Weights of a small transformer language model.
Size: 10 layers, width 320, vocabulary 32000, 30.9M parameters.
Architecture: LayerNorm before each block, rotary positions, no biases in attention or MLP, untied embeddings.
MLP neurons of a small language model. Each row is named by its layer, matrix (gate and up: input weights; down: output weights) and neuron, and shows model dimensions 80-175. Each number is 128 + 32 x the weight over its row's rms, rounded and kept within 0 to 255. A neuron's up and down rows have the sign that makes its largest values positive.
After each neuron's rows, "fires after" lists the tokens most often just before its 100 highest values on Wikipedia text that the model never trained on; "fires in" lists the words (lower case) most often at its 100 highest values on Wikipedia text that the model never trained on.

L4.gate512 [177  81 175 142 104 180 151  85  95 118 127 129 173  80 133  67  98 134 106 103 140 163  95  85 133  99 171 193 137 157 108 111 111 121 147 114 123  74 137  79 115  69  84 164 106 111 137 141 143  89 140 156 155 146 120 176 113 114 141 140 109 116 188 113  99 113  98  81 131  47 161 146 111 133  80 111 153 157 167  92  44 155  80 140 154 114 134 115 125 125 104 146 145 163  89 147]
L4.up512 [ 79 128 141 103 179 116 128 103 138 112 222  83  77 154 112 170 142 114 142 137 183 132 101 115  84 191 127 155 191 116 120 154  80 129  64 132 143 126 137 161 104 131 100 128 148 147 202 140  98 120  54  87 159 102 102  71 159 180  78  75 154  65 144 125 154  75 129 133 119  85  99 188 108 105  92 135 182 141  96  98  82  98 147 133 168 153  97 128  79 184 123  86 169 140 116 182]
L4.down512 [ 75 147  66  84  77 126 130 133 160 103 151 115 149 119 126 147 121 112 143 136 120  69 137 116  77 156  99 133 137 111 173 148 174 132 108 117 164 141 100 124  84 125 118  99 129 131   6 151 165 123 148 142 111 129 132 177 164 107 173 113 120 119 135 124 210 191 146  76 144 112 147  45 126 191 100  94 103 161 159 174 102 110 115 109 129 138  91 132 131 142 110 116 157 136  99 161]
fires after: "'", " was", " \"", " (", "s"
fires in: "s", "the", "named", "as"

L4.gate756 [125 115 149 148 107 132 101 155 108 158 155  69 102 123 129  88 171 134  71 151 155 155 143  93  96 149 162 150 144 207  55 141 132 189 126 148  85 146 158 100 102  47 107  53 120 138 160  95 110 164 135  94 160  87 159  81 157  75 141 165  95  75 124 108  96 156 116  92 103 125 126 145  98  91 113 155 160 117 171 209 145  85  60 143 119 122  82 153 173 145  97 116 174 128 155 178]
L4.up756 [158 201  86 132  99 142  99 194  79 113 145  68 190 147 108 155 134 144  77 163 148 111 122 152 126 121 148 118  60 118 143 126 132 133 158 169  76 158 107 152 200  64 144 169 137 105 125 123  81  97 129 124  94  89 158 127 169 161 185 145 183 174 156 116 166  63 138 133 181 106 113 147 122 167 119 119 130  86  39 111 103 122 148 164 103  90 141 147 143  99 187 160 157 139 115 111]
L4.down756 [141 102 114 122  79 174 137 197 129 136 142  80 134 120 115  90 134 136 189  98  91  96 165 107 129 106 132 143 107 121 159  89 145 137 198 133 134 116 135 112 163 115 135 118 137 168  71 176 166 115 180 128  90 104 143 124 154 114 179 126 183 152 158 147 129 143  97 119 149 137  96 150 127 144  95 119 113 140 134 164 115 147 158 114 112 121 117  66 109  71 159 100 166 149  89 109]
fires after: " is", " was", " at", ")", ","
fires in: "a", "an", "is", "was", "this"

L3.gate605 [ 88 117 127 149 135 178  76  84 137 113 139 122 101 119 124 119 168 130 167 154 107 133  87 116  78 152 172 116 171 110 129  92 122 102 168 151 132  94 134 128 109 102 125  92 106 161 111 140 138 107 150  41 195 141 134 123 116 106  74 132  92 175 101 120 133 108 139 183 191 165 147 106 135 148 120  35 136 115 142  94  88 153 104 127 175 180 115 146 172  89 180 108 108 152 166 124]
L3.up605 [ 95 120 115 167 121 172  77 165 173 156 116  87 123 130  96  44 140 130 100 139 134 159 119 124  67 111 139  99 187  97 144  77 109 166 155 136  47  69 111 109  90  71 104  55 168 145 108 100 120 117 183 144 119 125 110 155  91 156 115 168  82 142  88 156 136 135 159  97  96  97 178 127 111 115  98  92 100  92 181 135 102 115  75 201 175 181 124 139 159  86 164 101 126 105 130  49]
L3.down605 [171 178 124  93 146 113 129 117  83 126 158  70 143 134  60  95 188 124  92  68 107 135 112 130 126 159  95 132 125 110  94  84 154  92 137 161 143 151 113 129  81 132 139 128 154 112 140 151 117 143  97 126 100 149 108 218 205 141 119 122 141 120 143 119 117 217 117  99 101 122 104  78 117 129 218 131 140  95 153 162  55 113 120 141  82 122 137  92 104  76 134 143 112 114 115 118]
fires after: " the", " in", " |", "\n"
fires in: "end", "time", "order", "terms", "sadf", "beginning"

L7.gate500 [185 123 108  77  61 128  60 114  56 106 122  76 157 146 122 103  93 143 120 150 157 133 142  98 148  92 106 110 113 122  92 117 158  99 150 137 170  69 148 129 142 144 112 173  86 116  58 118 123 143 198 106 170 111 121 136 192 115  84 145 125 138 162  97 123 121 127  60 135 154 159  66 153 152 115  81  97 134 156 118 177 151 146  93 132 173 111 116 122  99 125 127 162 180 145 172]
L7.up500 [127 102  87 108 163  74 105 116  80 111 121 143  65 186  94 136 104 120 167  97  56 191 138 121 148 173 121 103 123  79  96 108 130 145  77 103 122 121 127  99 103  93 175 116 124  83  41 113 146 151 135 106  99 129  80 162 139 107 135 128 139 152  92 133 116  68 160  98 106 125 118  78 115 130 102  91 116 171 159 178 171 125 103 139 202 158  73 127 163 149  28 121 137 202 114 134]
L7.down500 [ 80 113 103 144 122 152 154 136 100 113 121 146 123 130 109  82 152  73 138 134  89 110 122 136 130 136 139 147  84 169 160 118 123 219 134  90  99 165 144 148 153  93 166  85 130 140 151 135 117 126 134 131 152 141 143 111 132 110 181 131 158 155  88 129 140  82 160 123 124 133 157 134 150  85 163 109 112 179 128 128  66 108  71 115 121  81 143 149 158 158 136  89 128 107 111 122]
fires after: ".", ",", "\n", ";"
fires in: "in", "on", "however", "for", "according"

L3.gate42 [137 198  50 143 130 167 120 140  69 154 165  99 107 109 134 128 129 131 111 106 166 182  94 139 164 176 130  89 166 164  89 104 123 109 172 154 116  88 162 169 144 146 148 118 105 189 131  70 153 129 135  89 193 127 103 148 207 107 156 110  91  91 127 124 109 136  78  85  70 122 109 169  77 155 206 120 125 157 159 111 113 101 133 150  90 137 174 120 133 115 175 171 126 179 176 133]
L3.up42 [104 152 178  86  94 149  89 143 114 174 165 139 164 183 154  79 151 182  86 137 149  76  74 147 118 107 143  94 137 113  90 152  60 121 133 190 153 156 179 152 150 128 143 103 104  99 151 101 113 144 109 142 127 182 193  76 134 157  98  63 149 125 113 168  87 184 101 107  82 115 138 122 123 109 125 167 123 146 101 172 160 127 164  96 178 117 122  88 130 112 103 156 130 150  51 121]
L3.down42 [141 179 160 142 145 194 133 109 138 178 105 128  86 139 139 166 123 192  90 138 162 176 122 149 127 179  84 146 145  89 128 103 108 120 121 178 132 108 107 154 159 117 133  62  85 120 109 139 102 111  75 132 127 111 149  94 113 152 143 125 132 142 106 135 160 148 121  70 152  96  94 127 132 154  67 126 144 102 133 133 140 120 177 193 139 134 109 104 134 146  75 140 114  90 134 122]
fires after: ",", "),", "\","
fires in: "with", "which", "that"

L3.gate748 [179 182 191 159 142 204  62 107 123 120 145 133 108  71 104 114 100 158  79 122 122 125 151 110 111  77 120 176 100 122 105 130 115  99 180 141 111 187 157 117  77  71  91 109 181 100 127 211 144 168 178 186 115 125  81  82 152 113 156 142 105 134 133 128 151 122 130 150 150 129 103  97 120 152 152 148 170 102 157 158 136 109 133 131  81  86  78 114  58 119 188 147 119 109 174  72]
L3.up748 [ 90 129 156 172 145 138  69 135 129  89 105 117  64 137 104  54  53 113  54 127 144 152 123 103 126 152 118 141 115  80 152  56 143 101  90 113 139 126 144 125  35 115 123  78 133  73 125 101 187 115 177 104 137 169 159 123 139 123  92 211 126 113 159 154 101 136 116 133  67  90 135 149 162 164 114  94 197 156 159 210 134 164  93  99  67 124 104 152 119 127 154 157 202 160 142 116]
L3.down748 [109 107 170 184 144 108  93 127 141 126 107  89  98 137  91 150 163 146  84  67 168 122  46 123 156 110 121 153 102  75 110  73 115 161 122 110 165 142 111 162  96 140  79 149 155 113  86  89 115  73 108 126  95 156 128 126  96 144 151 111 136 117 110 103 128 138 209 132  78 151 141  92 120 142 139 127 147 126 175 134 110 129 171 107  99 128 141 144 103 150 112 118 133  94  88 162]
fires after: " University", " in", " born", " mayor", " city", " Bishop"
fires in: "of", "in", "at", "new", "main"

L4.gate711 [141 146 100 154  96 156 136  60 172 108  91 135 198  40  99 147 163  95 113 119 160 143 125 132  82 126 163 176 126 125 144 114 155 197  92 103 136 162 120  98  69 156 149 139 160 154 201 166 129 121  91 105  95 164 142  83 175 116 131  82 112  87 120 135 135 118 148 205  88 114 138 131 155 101 114 113 106 146 125 125 149 134 144 132 150 141 139 194 176 131 164 155  92 126 158 128]
L4.up711 [114  98 115 119 142 117 133 132 192 110 118 189 144 121  83 143 130 118  97 149  92 127 155 168  65 118 131 104 125 154 193 167  94 129 104 125 112 111 175  65 171  80  58 157 176 148 148 143 126 144 138 124 127 159 120 130 113 183 138 155 157 121  88 178  90  94 150 139  74 126 121 156 125 147  75 110 157  82  95 160 158 100 112 112 124 126 144 136 151 109 108 185 152 133 157 121]
L4.down711 [115  75  92 158 119 122  88 105 146 126 127 139 158 134  55  98  70 130  93 147 131 170 186 178 137 137 157 138 117 172 134 106 128 169 117 101  33  97 151 159 145 183  97 123 127 206  87 180 133 142 170 125  62 112 149 122 100 176 126 102 165 131 156 128 157  92 140  86 157 101 122 180 175 111  84 137 115  93 169 140 126 153 150 152 102  95 131 200 119 174 131 108 122 139 121 101]
fires after: " the", " end", " in"
fires in: "end", "of", "all"

L4.gate824 [126 137 127  99 134 128 103  78 140 122 141 156 111 152 116 151 152 132 100 106 212 164 149 167 140  90  68  86 100 152 136  86 125 156 151 161 190 145 130 136 109 148 122 134 115 143 192 171 136 129 118 145  91  83 121 174 128 131  99 139  80  82 135 109 124 112  96 131 131 114 111 139 131 162  76 112 116 136 119 142 114 152 168 151 101 166 107 125 180 120  87 157  74 139  98 140]
L4.up824 [133  67 133 165 179 106  79 120 117 169 180 101 162 119  75 137 197  66 128 113 158  75 108  41 149  93 190 123 130 136 120  94 127 163 103 109 107 112 145 129 119  75 133 174 173  89 123 163 171 120 129  92 159 120 162 166 174 134 110 155 144 110 140  90  96 159 143 173  99 141 133 127 127 113 183 157  70 120 177  99 123 123 115 134 187  84 210 141 104 142 108 193 145 114 143 163]
L4.down824 [131  47 132 140 133  92 126  94 104 151 140 137 168  84 133  98 148 108 163 163 159  96 154 157 120  83 141 144 196 105 162  90 132 124 142 157  97 157  82 168 156 136 113 129 152 163 122 152 153 141  78 153 171 132  78  83 126 126 119  97  72  62 129 107 134  81 131 129 140 148 100 138 124 155 128 168 112 119  94 116 163 156 143 131 172 148  73 176 156 116 149 151 120 145  94 103]
fires after: "'", "s", " who"
fires in: "s", "from", "had", "they"

L7.gate819 [120  97 112 161 139  79  80 105 122 119 135 156  77 147  56 133 154 136  58 162 172 118  87 110 137 117 142  95  91  92 137 124  99 163 154 136 120 121 161 127  86 107 112  66  96  80  68 162 129 112 117 160  91 104 115 112 129 134 106 135 109 110 129 157  84  95 142 131 157 181 160  93 158 142 161 114 161 110 209 152 159  91 104 136 210  93 132 141 147  67 108 104 180 114 171 118]
L7.up819 [165 174  97 119 176 133 140 152  18 135 176 155 147 125  88 144 127 114 122 129  49 103 128 158 145 127 144  87 141 104 122 141 145 160 105 154 103 131  97  79 137 139 155 115 174  96 146 110 110 109 164 136 157 154 172 108 106 106 142 138 152  93 120 119  99 138 155  87 157 202 123 142 123  94 138 231  66 131 135 118  74 117 182 140 127  94 151 131 157 142 131  78 123 123  95 132]
L7.down819 [127 157 144 108 132  89 127 127 134  92  92  68 141 143  86 127  84 143 200 133 183 208 154 141 100 167 140  73 149 112 119 174  64 102  98 131 166 148 177 140 157 100  86 171 121 116 121 161  74 128 123 124 104 125 107 118 221 140 130 133  94 152 167 102 165 140 169 127 132  87 158 115 147 136 152 125  94 188  72 145 136  72 131  89 212 112 192 166 141 111 126 148 124 148 160 149]
fires after: " |"
fires in: "2", "during"

L4.gate509 [175 103 104 157  93  78 126 172 115 156 126 117 105  92 100 135 162 138 195 119 121 132  99 126 132  82 145 115 180 150 154  91 112 121 161 130  64 150 172  62 149  84 102 152 128 181 146 151 180 153 136 153 135 121 146 103 131  92  58 148 134  90  78  75 149 113 137 113 139 122 163 166 109 109 156  71 127 176  94 203 133 116  79  98  75 111 136 122 136 137 114 107 105 150 111 164]
L4.up509 [158 101  40  98 179 143 103 113 102 139 198 207  89 136  90 124 171 172 120 154 113 136  94 171 124  92 161  48 113 108 113 116 116 150 104 110 151  50  51 126 147  86 156 112 137 149 151 142 146 202 192 141 141  49 135 112 148 149 134 133 121 135 142 163 132 101 134 134 118 139 166 135 180 121 139 156 106 123 181 155 118 114 149 162 139 138  87 117 129 139 100 134 119 145 117 138]
L4.down509 [211 163 143 168  57 135  91 177 159 106 104 155 125  97 104 188 142 105 156 159 138 171 129 133 139  96 116  84 180 131 139  69 129 133 121 181 135 149 122 135 112 177 126 159 146 210 106  99 123 126  92 156 131 107 120 112 173 160 129 148 144  96 107 109  93 149 144 129 139 113 151 145 120  88  55 114 107 135  72 157 114 103 113  83  98 131  91 154 132 124 129 158 103 151 140 122]
fires after: ",", " due", " the", " led", " resulted", " caus"
fires in: "to", "with", "including", "first", "in", "causing"

L4.gate511 [168  72 105 103 131 171 122 132 196 137 116 127 139 109  83 139 141 141 156 164 176 129 112 125 125 110  94 126  72 142 140 119 178  77 123 150 131  99 153 120 155 196 127 161 158 154 103 159 143 149 124 113  85  78 159 143 138 100  89 137 104 164 149 112 135 130 139 102 125  88 157 165 144 154 111  69  55 163 153 121 148  72 109 119 137  59 186 138 136  48  88 138 123 131 166 106]
L4.up511 [140 106 111  86 102  97  99 132 130 100 131 177 171 141 146 172 131  93 147 129 127 192  89 104 126 163 166 134 163 114 147 156 103 112 122 125 130 133  66  51 167 120 112 155 137 118 169 154 129 111  83  91 106 173 122 176 127  87 106 120 142 114 147 163 148 131 168  99  82 178 228 129 165  72 145 123 100  68 192  88 101 134 110 141 158 151 126 136 153 103 130 159 145 170  94 139]
L4.down511 [111 169 113 140 135 107  63 115 120 157 172 128 144  87 107  93  95 156 163 141 114 124 128  62 145  99 145 105 134 185 120 155  94 154 155 129 165 135 116 115 128 143  97 101 109 101  68 145 160 172 118 127 107 132  61 154 166 180 125 153 157 148 117 172 142  77 164 126 165 132 131  93 118 113 104 137 125 205 121 172  87 171  51 163 123 113 138 132 106 184 134 100 160 153 133 159]
fires after: "\n", ".", "According", " ", " to"
fires in: "after", "during", "to", "following", "the"

L3.gate807 [187 111 134 138  79 140 159 154  96  70 124  78 136 108 121 155 185 104 142 112 146 116  73 134 174 105 188  70 122 172  80 107 165 138 110  84 108  77 143  81 103 116  84 177 103 123 176 132  99 139 177 154 103  94 141  98 158 162  88 138  70  92  67 197 156 131 108 152 152 143 110 114 140 114 107 135 104 142 107 126 104 145 168 129 140 104 126 133 162 150 177 112  82  60 124 128]
L3.up807 [104 143  87 149 142 125 104 118 113  99  90 154 106 107 117  88 142 103 142 169  86 139 123 107 158  99 171 138 149 129 154 129 130 159 100 135 157 145  71  78 119 159 152 153 174 160 151 127 148 174 130 112 143 148 171 149  88  89 173 118 108 126 132 101 120 113 178 126 147 101 178 183 125 168 133 163 133  92 152  80 120 154 155  30 117 111 183 132 137 140 130 197 134  97 169 119]
L3.down807 [174 101 124 133  68 139 189 174 131 113  95 111 175 102 127 130 164 195 106 147 175  83 109 144 152 126 189 183 112 158  82 162 131 131 158  97 156 100 147 122 120 128 103 113 162 110 173  84 121 123 144 100 109 117 116 130  59 189 198 104 112 114 141 141 176  77 160 123 149 111 131  67 125 150 130 151 129 149  91 120 121 161 155  93 103  91 120 133 187  85 172 113 105 133  62 148]
fires after: " |", " He"
fires in: "10", "8", "was", "13", "premier", "were"

L4.gate545 [114 110 152 150  94  99 114 176 123 111 142  65  94 139 107   0  97 140 132 211 149  97 117 109 168 159 134 134 148 166 121 105 132  91 146 156  80 114 137 157 125  60 131 169 154 119  70 162 101 122 159 103 102 136 190 186 195  89 132 145 151  96 121  93 129 126 103  93  65 120 182 189 111 100 167 129 119 144 177 139 158  73  73 125 116 153 155  83 128 146 138 102 168 148 160 106]
L4.up545 [131  88  62 133 113 149 186 118 156  97 111 128 169 136 141 123  94  54 145 144 148 138  68  87 164 134  95 147 109 107  81 117 156 154 124 110 137  96 106 162 139 108  89 133 148  92 108  98 131 170  51 108 124 173 145 148 149 133 169 148 101 105 173  98 140 176  93 118 116 116 128 150 196 145 173 146  97 118 191  81  85 161 168  92 200 138 193 160 144 143 124 191 122 162 158 101]
L4.down545 [144 114 134 129 116 124 136 143 167 127 155 159 151  91  64 152  90 176  96 105 112 149 152  43 111 130 127 183 119  73  98 139 144 138 126 125 110 142 184 129 138 139 101 129  99  59 169 116 144 131 137 150 175 168  96  93  70 181 143 175 122 152  68 122 174 116 106 108 138 126 117  99 151 106 146 103  74 100  82  78  81 134 164 125 131 149 132 132 106 151 102 160 132  84 129 119]
fires after: " was", " is", " known", " were", " as", " been"
fires in: "a", "to", "in", "the", "used"

L4.gate431 [155 106  67  96 116 126 158 104  99 159 156  41 112 125 129 117  76 131 133  81 203 125 133 184 195 155  81 101 155 114 153  70 153 115 112 127 150 123 149 146  90 102 151 173 109 168 127 133 152 151 174  89 121 103 148 178 143  84 108 142  19 133 142 124  76 105 156 114 122 123 130 202  87  83 122 203  83 101  79 192 149 140 148 162  87 169 199 142 138 118  60 174 113 184 188 160]
L4.up431 [116 104 182  92 104 131 152 117 134 139 126 103 139 172 189 132  84 116 139 164 122 132 176 169 119 147 170 184 127 145 140 149 127 120 139  74 154 163 108 134 117  86 181 134 134 117 180 159  79 108 128  99 153 104 192 142 172  80  85 168 161 105 147 170 105 116 118  85 195 119 174 108  98 123 158 143  92  99 101 181 122 147 139 129 111 115 175  90 109 114 120 141 129 122 160 188]
L4.down431 [185 148  84 120 172 109 107  68  52 165 103 123  38 200 118 122 140 162 151 150 137 118 189 166 101 169  80 132 221  40 131 118 112  86 135  58  85 156 137 125  76 101 132 114 141 166 116 160 138 156 150 141 116 111 132 143 176 114  96 161  63 145 125  74 123  77  63 176 140 150 110 177 114  78 108 126 129 146 128 144 137 154 140 154 145 145 115 103 211 126 114 128 154  72  73 145]
fires after: "'", ".", " \"", " But", "’", ","
fires in: "s", "i", "m", "you", "t"

L3.gate148 [143 129  92 157 107 128 121  96 152 135 158  95 122 112 132 147 111 182 148 122 147 164 131 125 118 205 150 107  32 168 146 133 143 109 163 124 145 168 207 135 194 122  98 154 124 138 102 178 140 149 146 145 130 141 121 151 105 103  64 121 157 133 148 110 108 141 140 115 124  92 147 115 131  89  98  65 126 106  90 180  65  79  97 145 158 109 145 143 158  56 118 115 109 110 130 158]
L3.up148 [170  78 112 133  96 121 151 118 128  97 153 102 159 103 113 116 106 119 184 146  56 168 157 163 134 134 193 153 131 161 169 102 152  81 145  85  92 111 134  92 133 147 153 153 119 168 128 148 100 136 160  53 135 130 125 155 101  98 137 118 121 155 149  52 111  77 108 152 175 124 142 139 142 161 117 160 118 171  83  93 149 140 117 161 124  68  62 139 144 120 132 156 105  67 174 103]
L3.down148 [ 69  88 128 109  99 139  75 114  79 109  82 174 128 126  99 147 111 136 104 106 108  95 118 102 153 110 157  78  91 134  94 154 136 105 143 154  86 116 126 147 119 107 112 117 103 103 148 151 121 144  92 126 112 103  80 137 168 111 120 171 206  99 146 137 103 135 171 123 121 143 159  96 152 130 179  84 122 117 134 154  69 154 138 165 139 160 155 149 112 116 131 179 126 189 133 156]
fires after: "\n", " before", " after", "Following", " time", " After"
fires in: "the", "of", "after", "to"

L4.gate489 [187 117 226 158  97 113 143 158 133 140  99  93 238  91  72 151 145 145  86 128 158 141 129 104 116 103 135 165 175 129  99  83 117 114 118 132 111  94 143 131 163 130  97 150  69  89 157 137 134 132 121 156 100 125 110 171 140 144  43 133  86 100 115 155 151 128  80 124 146  98 178 129 121 205  77 185 118 133  77 133 118 158 127  71 162  99 166 107 105 146 128 108 157 158  91 134]
L4.up489 [ 90  81 146 191 138 135 165 111 143 149 167 165  80 175 122  84 114 139 101 165 191 132  94 150  75 129 124  81 110  81 162 160 193 123  79 140  59  72 155 143 130 114 162 135 153 135 120 144 104 135 103 185 159  82  98 115 147  65  98 125  87 118  99 114  93 190 112 129 108 185 126 136 107  69 148 111 124  92 153 148  83  73 157 170  54 145  92 167 121 159 103 159 127  98 119 140]
L4.down489 [155 169 112 115 106 113 160 180 145  98 105 137 171 109 136 141 169 119 187 128 178  92  74 165  84 133 107  90 169 145 129 138 130 123 126 127 107 144 112 125 141 157  83 124 131 119 101 148 123 117  70  83 119 139 133 141 123 130  66 100  97 117 190 118  72 172 123 117 118  98  87  85 152 125 124 160 151 191 107  52  84 150 158 126 164 105 144  82 165 112 138 131 165 140 117 138]
fires after: "'", ",", " was", " \"", " (", " is"
fires in: "the", "s", "a"

L4.gate338 [168 120 145 110 105 116 178 102 134 197 182 131 149  82 112 127 170 176 126 165 146 141 114 156 176 164 103 103 126 134 170 100  93 146 118 204 112  86  92 158 134  94  92  80 123  70 171 180  83 155  64 101 130 103 157 168 122 146 101  87  77 117 157  90 111 191  76 121  86 139 132  97 140  91 116 113 158 108 102 191 122 119 145 103 137 150 163  92 108 139 147 125 144 182  66 104]
L4.up338 [127 110 132 155  97  67 129 172  70 189 157 108 166 106 126 123  89  85 136 149 175 175  94  60  99 151 147 118 148  98 149 192 160 103 138 164 155 117 105 114 153 145 145  79 132 136 181 120 158 174 122 128 124 159  83 179 111  69 134 101  85  47 155 142 122 140 118 111 146 160 109 153  84 128 147 124 185  88 168 128 122 132 138 178 167 110 136 124  93 160 128 136 212 122 149 143]
L4.down338 [ 97 138 120 180 180 132 128 108 202 138 156 112 113  98 101 194 113 119 148 118 113 126 165 126  66  83 129 112 121 102  90 131  97 128 153 167 174 172 128 145 148 161 150 137 166 106  77 148 110  43 157 152  62 162 127 121  95 151  91 138 141 149 106 146 117 152 131 126 118  99 157  66 150 173 115 131 158 132 113 121 130  95 131  51 124 124  96 118 146 103 121 120 145 190 132  84]
fires after: "'", ",", "’"
fires in: "s", "their", "its"

L4.gate499 [108 158 123 126  67 187 116  70  87 156 127 101 151 170 122 153  85 129 127 109 133  70 119 165 173  67 112 102 133 141 156 133  79 101 114  78 160 160 124 179 136 120 112 101  85 129 143 142 130 158  99  87 180 145  99 148 173  93 127 156 146 104 156  97 120 115 139 167 145 121 143 106 120 126 107 126 189  81 111 109 114 135  62 134 178 154  98 131 125 113  81 105 180 166 132 126]
L4.up499 [131 115 108  79 157 132 151 110  93 150  36 112 121 120 124 118  65  82  88 157 120 124 106 109 127 131 132 128 173 139  63 120  87  91 103 101  76 115 110 118 139 174 157 141 103 160 164 124 128 164 123 123 118 113 166 154 155 101 118 146 104 114 142  81 161 111 111 120 126  74 179 139 107 200  97 185 113 121 161 114 126  86 106 136 121 109 147 162 155 168 157 128 170 103 131 125]
L4.down499 [135 123 121 123 156  82 142 138 146  84 110 122 163 130 149 126 155 142 160 155 115  93 145 116 146  97 138 172 146 137 169 122 144 122 142 171 208 106 148 142  56  73  88  91 126  91 194 127 136 116  67 132  93 136  98 144 161 135 170 133 171 129 128 101  91 107 156 116 181 151 137 124 121 106  84 139 182 164 107 122 170 168 103  82 167 105  72 133  94  36 151 193 112  95 188 133]
fires after: "'", " is", "|", " was", " on"
fires in: "s", "us", "the", "a", "get"

L4.gate541 [133 164 148 145 129  74 125 133  86 147 109 136 103 146 103 121 138 149  94 133 142 164  89 125 221 104  98 152 114  63 175 112 102 140 104 161 115  61 214 102 159 127 160 125 132 161 124 132 120 133 150 159 132 141 121  97 169 154 112 105  78 147 142 113  91 131  54 158 112 120 163 133  26 127 131 102 131 102 100 134 145  71 128 141 121 136 230 158 119  99 134 107 129 188 147 160]
L4.up541 [ 81 153 132 130 115 135 146 155 124 124 125 154 160 152 136 137 161 123 134  70 121 153 147  82 126 144 125 161 175 106 171 103 110 166 102 105  85  52 107  87 131 173 131  88 121 141 166 106 137  89 103 125 147 182 108 135 166 151 129 119  79 126 133 118 138 143 134 142 190 123 147  93  66 107 130 120  66 156 143 142 107 137 146  87 127 156 149 121 227 163 115 165  86 212 141 152]
L4.down541 [ 80 172 114 103 153 137 109 153 136 104 142 108 183 125 127 131 167 145 187  95  78 147 182 105 105  70 163 120 139 115 114  97 149 185 125 104  72 130 137 122 146 113 111 125 109 134 184 130 161  75  91 122 117 112  71 107  85 133  64  96  94 152 141 119 117 220 176  95 194 159  90 130 103 131  60 161 171 120 180 114 147 161 100 120 133 183 134 119  83 148  81  54 160 133 109  62]
fires after: ".", ",", " that", " The"
fires in: "it", "who"

L4.gate821 [162 134 140 149 124  99  98 168 197 103 119 112 106 144 143 111  66  79 155 146 173 134 160 120 174 148 158 137 186  99 126  77 151  81  97 100 102 161 176 111 130  93 142 119  96 164 159 131 107  99 109 136 147 130 105 139 110 122 100 142 130 123 148  77  86 138 118 127 170 169 147  52  91 124 141 125 123 144 200  94 148  79 208 113 107 142 163 108 120 111 123 150 108 118 200 117]
L4.up821 [120 116 133 112  74  88 153  93 128 138 116 150 136 140 164 172 139 151 164 123 171 142 107 143  91  97 154 177 136  90 129  81 129 133 127 193 145 112 108 246 204 153 109 131 127 153 163  72 114  82 110  51 155 157 130 113 113 112 134 141  80 126 112 122 190 172 101 152  78 121  68  67  31 106 158 125 118 117 127 135 155 102 120 170 209 136 154 165  78 116 170 196 151 111 129 134]
L4.down821 [142 144 133  91 166 155 147 145  81 121 150 170  91 122  92 145 111 123 107 121 188 100 133  62  61  86  87 152 119 122 122 100 185  85 157 188 106  97 110  76 100 136 156  76 114 103  85  56 174 102 172 111  78 123 138 100 126 139 144  94  99  71 109 107 164 133 161 157 151 152 152 139 145 144  95 161 165 150 130 154 143 172 127  78  78 118 106 155 122 160 123 136 183 135 149 105]
fires after: ".", " that", " where", " and", " the"
fires in: "it", "they", "i", "he", "we"

L4.gate258 [103 160  60 115 119 136 148 152 110 160 116  78 161 157 137  66 142 153 142 109 132 115  89 174  78 133 195  98 155 194  96 109  98 129 119  96  84 116 129 184  91 121 118 115  22 120 105 180 126 136  76 144 181  70 125 138  75  89  88 111 164 182 132 104 160  83  98 176 134 112 125 164 131 136 118 123 181 184 164 124 129 132 144 126 126 158 185  86  77  92 179 137 114 135 156 104]
L4.up258 [198  97  83 147  76  72  96 143 143 142 124 141 153 107  64 115 137 105  90  87 103 163 140 136 136  32  97 121 166 150  91 143 154 110 174 162 106 164 106 120 150 121 124 139 187 126 168 100 155  59 153  80  50 125 135 183 202 107 142  84 141 101 192  76  52 151 115 163 158 137  96  75 150 124 141 143  52 166 127 147  98 117 142 140 130  80 108 119 144 161 120 165 137 167 100 160]
L4.down258 [128 126 165 120  94  96  98 181 144 134  96 124 161  97 140  70 125  76 101 124 141 120 143 116 160 142 147  82  77 190 167 119 114 207  71 156 147 209 148 142  97 120  50 159 133 139  96 128 132 148 143 138 164  56 105 112  71  84 142 130 179 144 117  29 107  44  86  84 101 100 151 162 121 155  91 112 213 162 155 102 131 129 181 139  49 122 181 112  90  67 134 133 151 133 105  83]
fires after: ",", ")"
fires in: "and"